{"n_kv_head": 2, "head_dim": 64, "norm": "layernorm", "norm_place": "pre", "parallel_block": false, "beta1": 0.9, "decay_fraction": 0.854, "seq_len": 512, "dataset": "wikipedia_en"}
MLP neurons of a small language model. Each row is named by its layer, matrix (up: input weights) and neuron, and shows model dimensions 64-159. Each number is 128 + 24 x the weight over its row's rms, rounded and kept within 0 to 255. Numbers have three digits each.
After each neuron's rows, "fires in" lists the words (lower case) most often at its 100 highest values on Wikipedia text that the model never trained on.

L3.up268:153075095117111088120106112154123129133122131138117152086168125140059170115117109114100097099118144103144118108158126127154126149128118149143097141145122145158141134082098138200168113132147119099103148124097180127101164118122159169127141115121185133109121127129103132168095111093123085146
fires in: "at", "league", "in", "soccer"

L9.up35:116114121123121117142104138100134145089132113117152111123130101137103146141150135084164142154128121142114167084079134163124125118146103205175122124131097148123131140106120126122109155138152132153121162120066126120138115145149141180131136160148141138090137149135141162149124108181155103090
fires in: "a", "after", "in", "half", "full", "with"

L8.up176:151109096133141151155108134122127115080153128111120103146094121072101132126116114129169130167132125114121122114112130141141090111096143121146122137110108111125154074122127119165116152139144105126114091138126120150179109170096176151099146107112108132118169118197119125155121112116147135138
fires in: "in", "during", "at", "for", "with"

L5.up202:086136139094121136159114156120112108122135170123124155135184114155099114129134166079112124122136145124110110126135175167166142175142096124098129101117138146159146130096104171140148176087123132171137108077096108115115095135154104168111092132190169155088108117113166138139125131132144177107
fires in: "an", "a"

L5.up125:110133139107168117121140124142147138128140166114175120124086092117106144135135151115085155124126125125143132118100143112145141145133124149162124125144128153132113129133115129121081139129192106121109141142146158137166138173115160152088129075121126145137157160124169129123120078138148134095
fires in: "to", "and"

L3.up279:108157156157135112133146112116122130137116139173149109139117154112119163103122094124116147146127077081077146135114128172171154143152120145111160150113148098102107200140110113144106131138139143103119150124124132141090175132113129125165186134146144142121180106124132107186101086133132131101
fires in: "the", "km"

L8.up137:179168121147104143131118119128104167103162137121151112156111131114141121161112155170115111133143104124141126120113108129129137080123106156142158149110154167083127170093131137123093153121136125143139115098095128142088132107138140151156159127128146166123109126152114147157133105106131081107
fires in: "an"

L10.up314:136125145132131136150158161108151137120162156159184149114126154145109165124126112133128124149138135118123117120114114104118123103156145127175110134138157094098126139100095094106127116130164136147138097099162110162155144130116094123097043122133121169176173101114133152084112157112102149127
fires in: "he", "they", "married", "was", "also"

L4.up3:152132131125150136104100136177112120124140149085127114106131133142136130148134128116132138178152172072122163140091121107121124134105186165151105096191148056116145096101131103123164158088164146160101119126141122115098141104174124118119117115113116136123122105114144128103133144116109148129
fires in: "was", "is", "were", "had"

L3.up130:119123099153140144113132129113115123167140128141187103103127110140152120126111102094134162128139172140127093149112141122180121124141139165172120126095153115110147145124095126136120162080164143143120114124139186091126163121145109131147079118178129153123187071102105085136117110083128103113
fires in: "the", "was", "first", "second", "length", "third"

L5.up49:141129138113154124138117113148086103111105108115153161132112127174130129086151151104121085124115134116149187126113099128114125142112134135109142112132158129089133127119135141124138128127186150099133137104118118104137072109151123157111138099140153140151132105126106174142095087113135127115
fires in: "of", "and"

L3.up157:109167162129128136131112111096070117099098122127161112147125158126127101179111118087120100170182152122103141142111152120107100093147122101144120172136104143167083130147120127083142134126167116159131127134137115118051102136138141115149164146167105121100140162106167130137117106126113098124
fires in: "2022", "2023", "2025", "2021", "2020", "2024"

L4.up208:091129097112131140133109157170117124117176149146129106117120112160160189138117087141120125123178122117131154156095162099137143127138123150138136144114155114151146152115126144110130152132141125133098177111123125140133114124133110117130129114149104165135104125150128117095099168129141125101
fires in: "two", "both", "many", "several", "germany"

L4.up72:116157100091100127131127148070095166112159155101112135147130143125140114160190129111116110139155119139157111140127148149145132132123127111140123181160159108145141112081143131109119089126148163146088126146089129065141136158101148141135118139119109086178128108085105137131128126147116146132
fires in: "rochdale", "south", "north", "australia", "australian"

L5.up57:118119094118174147138137127142132137139109125179154087106138105116195090135090107150136092151124113121123158128139154172145133125106105126104156159148141116088135146149150122141130147106121131146117171140096114114129092123177104125100136155125119127076105125151152146135114129089099123087
fires in: "of", "that"

L9.up59:107102133152113131084134151154107164102100155109121122158167178108097113135097111122125124118138159137144174175156074147125121157091141137131147131098140118138150105105140122145106104138159122151117139117115101125092101117113119160147111133119170088177109118134167064146098125132126104117
fires in: "at", "building"

L3.up253:105111083138122123117105111121117110120139162132131182146158147159105192154127100117131104157137160088132144138115138120142151127099110147133138115104138144143133122132065146108153165091147116088125122137099137106102144133136161125169145118137098116134157119104115138085138145137138138165
fires in: "his", "he", "christopher", "she", "her"

L3.up91:128121107129111146179131139112146130099086124151091106136175094132128087145109133149116104151137129144137125151110124164140137131172124089128108132154107168137117137095138152159109138113102132142175157158099157153149134116141117075149127173056133150086094129128168088125102090162166124126
fires in: "as", "atlas"

L9.up248:117106154121174095146116112107142091119149180129122130111175139098148127123103112144142094166148083095131129118132109131145131093139111139135106125100122112146132106133126137111141144087155134104138102134164146118162168157126115132168094144144097111110154130082127183132130146132169073132
fires in: "he", "his", "she"

L4.up199:118160170107113114157111135081117118131163115088150086147137152129090139111131126133152087127166116144117107146134161168155113144146126098130116126210108109119116076156117085146125127094131164124160106120127170117144126171096133116102120110184118157131154139129139117135129112133120117133
fires in: "2023", "2022", "2025", "2021", "2020"

L3.up257:104139110144101152102074124109129104135137104161127143137148122167122121078106099121132106138080151158133141131147161118168152106129131125071121124134121129104108126151140133132115119129157135130152171129114115132145107112169134168096155137119092150137101136133198137118127117166162101148
fires in: "which", "to", "who", "and", "for"

L3.up77:121159081117121133158082143151131180105134156120089100106144115147092132108158078126160158128146112102116130163171136091170135079152143125132108149130133137149110092153099155123178103094159092121131152118128109135144162196157142146158106117113089121117148135139097070139108140120149125135
fires in: "other", "company", "another", "mother", "english", "these"

L10.up140:119121156129183135148131146091129173093118132161128143094108178173131144126146134129188121144157138111121123115110122105128117090099144145123134151151154102175184097130117122119139088139046131137088161135101127098094157111146096155149117135124128100151147103116136144129126143120134152075
fires in: "a", "jpn", "congress", "relatively", "ca"

L5.up110:136140154152152118087100134146138133127144160122127098117134157156102107100140100125126086135148153112127140135150075146130156163118133175142113103119139092093167128102137140141118129109107143117125100116117137108115115161172144118146122095167103138126082153079126138126133147113122112123
fires in: "is", "was", "location", "accused", "according"

L4.up65:114143077106146147146093139112143118093096115126133113117131086159130104133143120114190134121100085092095125115098123140123109121139122152106132137145126066145182147108108161146092141118131119118127108143150119136144124084170171103097123125138097126118152114163125113176100128074152098122
fires in: "in", "of", "john", "with", "by", "during"

L3.up302:124070115109181178118158128126139122133099135108141123149129080142142143116131143153146156136102155105123114114137103146139114143158117175129124114172101078113109173138116090143123117137172171161119144140123120121125155107094143148110137153162099125094121100098124133109163141124130113112
fires in: "university", "college", "from", "county"

L9.up160:141131107113137106111141137147075150147123145145139127122093133117102094146134169125132150130111126135145156100183101126144125115118125176126138109106142114150139056109106131139090110143135121123061146134073077172136130085126161131136115123128122147105127110108150116173091121099169132129
fires in: "in"

L10.up292:140153141127142137141096113088111135094084143126117082152069177113125172113125160101178131142136093133129144178101157082167139160121105140136139106156092101138140152097114144095143118135153119118110143149201084096139071111096132139153104113127096124132137149154165160113121103127102103118
fires in: "after", "by", "at"

L9.up203:099149078138144117122108075145159117127133156122136120131141151154105091160128167114133130114142136118130192145144088077149134112096119172161129153089120109146123110135120128124148140075166101145119114096155131148117184148071165123136155119126138128126132148162167102123162123145115104107
fires in: "an", "various", "its", "middle"

L8.up94:123145150109153088128114126129145136100120115119135143164115114113106088131119081122112134132105087146116149100109134113128166084112147148148109154130135113180155186130146157144149122147125133105130160127148089118108153120158145150118122093144137191105177148122184142125128059130143110128
fires in: "in", "on", "during", "highest"

L8.up35:084177111208139142135124139137108107123140136114176133102127121088149141127100168142138118106093152096095137123128151134101166133124103100187111157098118133100148128107133129112141101129086122148116121169125120108120086132105173142137153147179122152081130140088137124111162131151124130130
fires in: "architectural", "switzerland", "architecture", "video", "architect", "christmas"

L4.up78:137122099125172128144045131155131159125119148133134100117111134147080104168147088121094148147161105076135145130160155109129131129124181153107128141142093082109109088130115141148163109145125100135094130079129093121166145137149106128147102144095102168122146161164137119139100116120133147125
fires in: "a", "took", "in", "left", "made", "received"

L4.up160:103159117129154139133121181136128133146121102151127137134157135192071188140126074131147161131162105106140106127098106171142152131150131136124138109109120122134104141159101170148117143115096133122135168157144150088150142152070134117151132110128147099079114119119141122102131104103135120150
fires in: "not", "as", "is", "so", "although"

L8.up235:116115120114146153117136161138112112162090162176179149105141126134149137121124137132109115151176173102139126150120127139131146120110120138124132074129100122142161135135115099154138100108149116155092071125120118120126100152147093142144125162098134104135119134100123124107096109109132131132
fires in: "was", "becomes", "remained", "is"

L10.up315:126113153136155124139147111116120106127090121088210143148095133155086188134109160102159113151123149117169119134153123159154158163111137108178114105110088122131119123161143091108096115133127118123085138141113083163101139095145143125152110123115127176116118122089148127074116149116134156140
fires in: "until", "since", "had", "people", "after", "has"

L3.up168:118146109116119111127108171154116134146121148113149136149134129157142136117167117125124106145116149096123132113103151134124135085114120077102102195125077170155103094146115113095130113081127098137135140117144104164182115140112169150131105092100123091124100150143159148109178108148115120172
fires in: "by", "to"

L5.up75:117148155146148119147108164101109128156115125080151145112150137150117116122097137099142102112143148109129166152159121157143119171167030126087185131141112108166154140123171152105101132113199144126153125108134134105095165127094148164094092160150120086119125111153109125159125127120144144142
fires in: "the", "of", "another", "his", "these"

L3.up160:094124133108102117136137139124144137132127117123124148128132110130148088143111147141099162126124134145134134166135135113108141132130128088118086174157109130141106109143126144121165130133144159153150148124090176131092110173097146150100148161145107117145142160107130152101151085180132167156
fires in: "and", "which", "will", "front", "should", "can"

L3.up284:157138143133138122092146156116141098148156102082142105117122120134166159143121158161114096110124104084111115141153131166205172143153129105133104138138148129120128145119108128130140111086131176164136144146120114151105179124126149152106126064123139109066123121095141113160096123152104102126
fires in: "he", "she"

L3.up301:135087127144093123112168154119128078127119131137162137161165123128129113142112147124127135140154093130148097164150148110171157160138110108119179164126130141117125157115117127080118132135150144154110120168125100154127169071118113131173116121134108118108119116123143150135120104122085164124
fires in: "that", "and", "who"

L3.up11:098119137128127160146170148172121113079099118107142118099164138123166086141084104102156138104139137151109102154111138118168184128105156136095124160142121131126182122135132108168109127118149127126094151151125142132113116151153104127139123106138148165125160086151133126120107147109128100108
fires in: "of", "new", "san", "the", "formats", "high"

L5.up168:084103138105143126143102130195128118105122175108114094132148084132146096118147135124148128108127101107113126114137163159127146092136107131160148146115092132163164175130119156120075133116135124111129184117131127135128105130153144132150137097131142139108153140159164192147127136105124094120
fires in: "de", "state", "head", "in", "musician", "footballer"

L5.up37:110125141164174113152107103126154152113123107118118159150140138123123129140111104175147125118155162122139172092122148144142149142186156170107126102114152109118127110107115135116150101092144164167115138119106122074130100144127132145103106079136120101124153131126133159121083156131149131099
fires in: "a"

L3.up243:137153107182099135090114145098089113108191110111159128156116164096142106139134199118104134124128089154136128128147108121109149144170130140109110126134175105150177103110133098128132136126135137072105143138153128113140135151125114144133091124162103085137109094104117126126173152105106093127
fires in: "south", "north", "is", "southern", "size"

L10.up79:115105128133144112083127136123128116108125110144151115158154129151156102124167129104122097153137088173073148174121103088135130116107140104131086132116139115118142163106100121108113142156138132106098125165101114161149110117095154158121095129131142085085114120124121163104160163125129119159
fires in: "an", "council", "economic", "collection"

L5.up220:111095103138137105170095143150161152124100119116140165159107093115129126172139118128104127169179109145121152121118143116123157188148150135119096134151103115153174135136135111126149153113155161130134144137078129089133163100124092112138135071105097134114128160144153150109134122155121090147
fires in: "and", "or", "other", "possible", "given"

L4.up203:179131104124144127095097166118148107072113141144143128088097117138124153135118139119129146092105170113128117101174134122141084138169105144142120129142128193130146166150093113120134116163118158163137103171121129133123176104088114136134097141140146108148161113163157125093128123102117143140
fires in: "candidate", "created", "california", "smith", "career", "returned"

L10.up316:083074117108159146149126148157107163116124152160132138109121131110073145130089113111103136173136119144117156132156091125149126108120149134111138103168083127123137107088110152160111138128176144124135149116133106108147086144155100159100121171140164123118140130122141140149127121123171103122
fires in: "as", "in", "of"

L8.up26:141133100094165154132133136131125165111137131112117093130091092161127159154151119132176133128132135116161119134135128168104155132124149131134100107088161139111134142154136158177071136097102117123133162136142110169127132127157170119123099099115111121099169180110153138068119123127160116086
fires in: "and", "until", "to", "apps", "typically"

L3.up245:132143166125168114122138169110168134136129136098161147121104122077091157109142131161147139146118128100116133127122135157152105118139114161123131118103099154121115144110102141130108132121141076106112161135117121138127122132112165146134127040144164114123165148105167095142124146119118095097
fires in: "june", "april", "august", "july", "february", "january"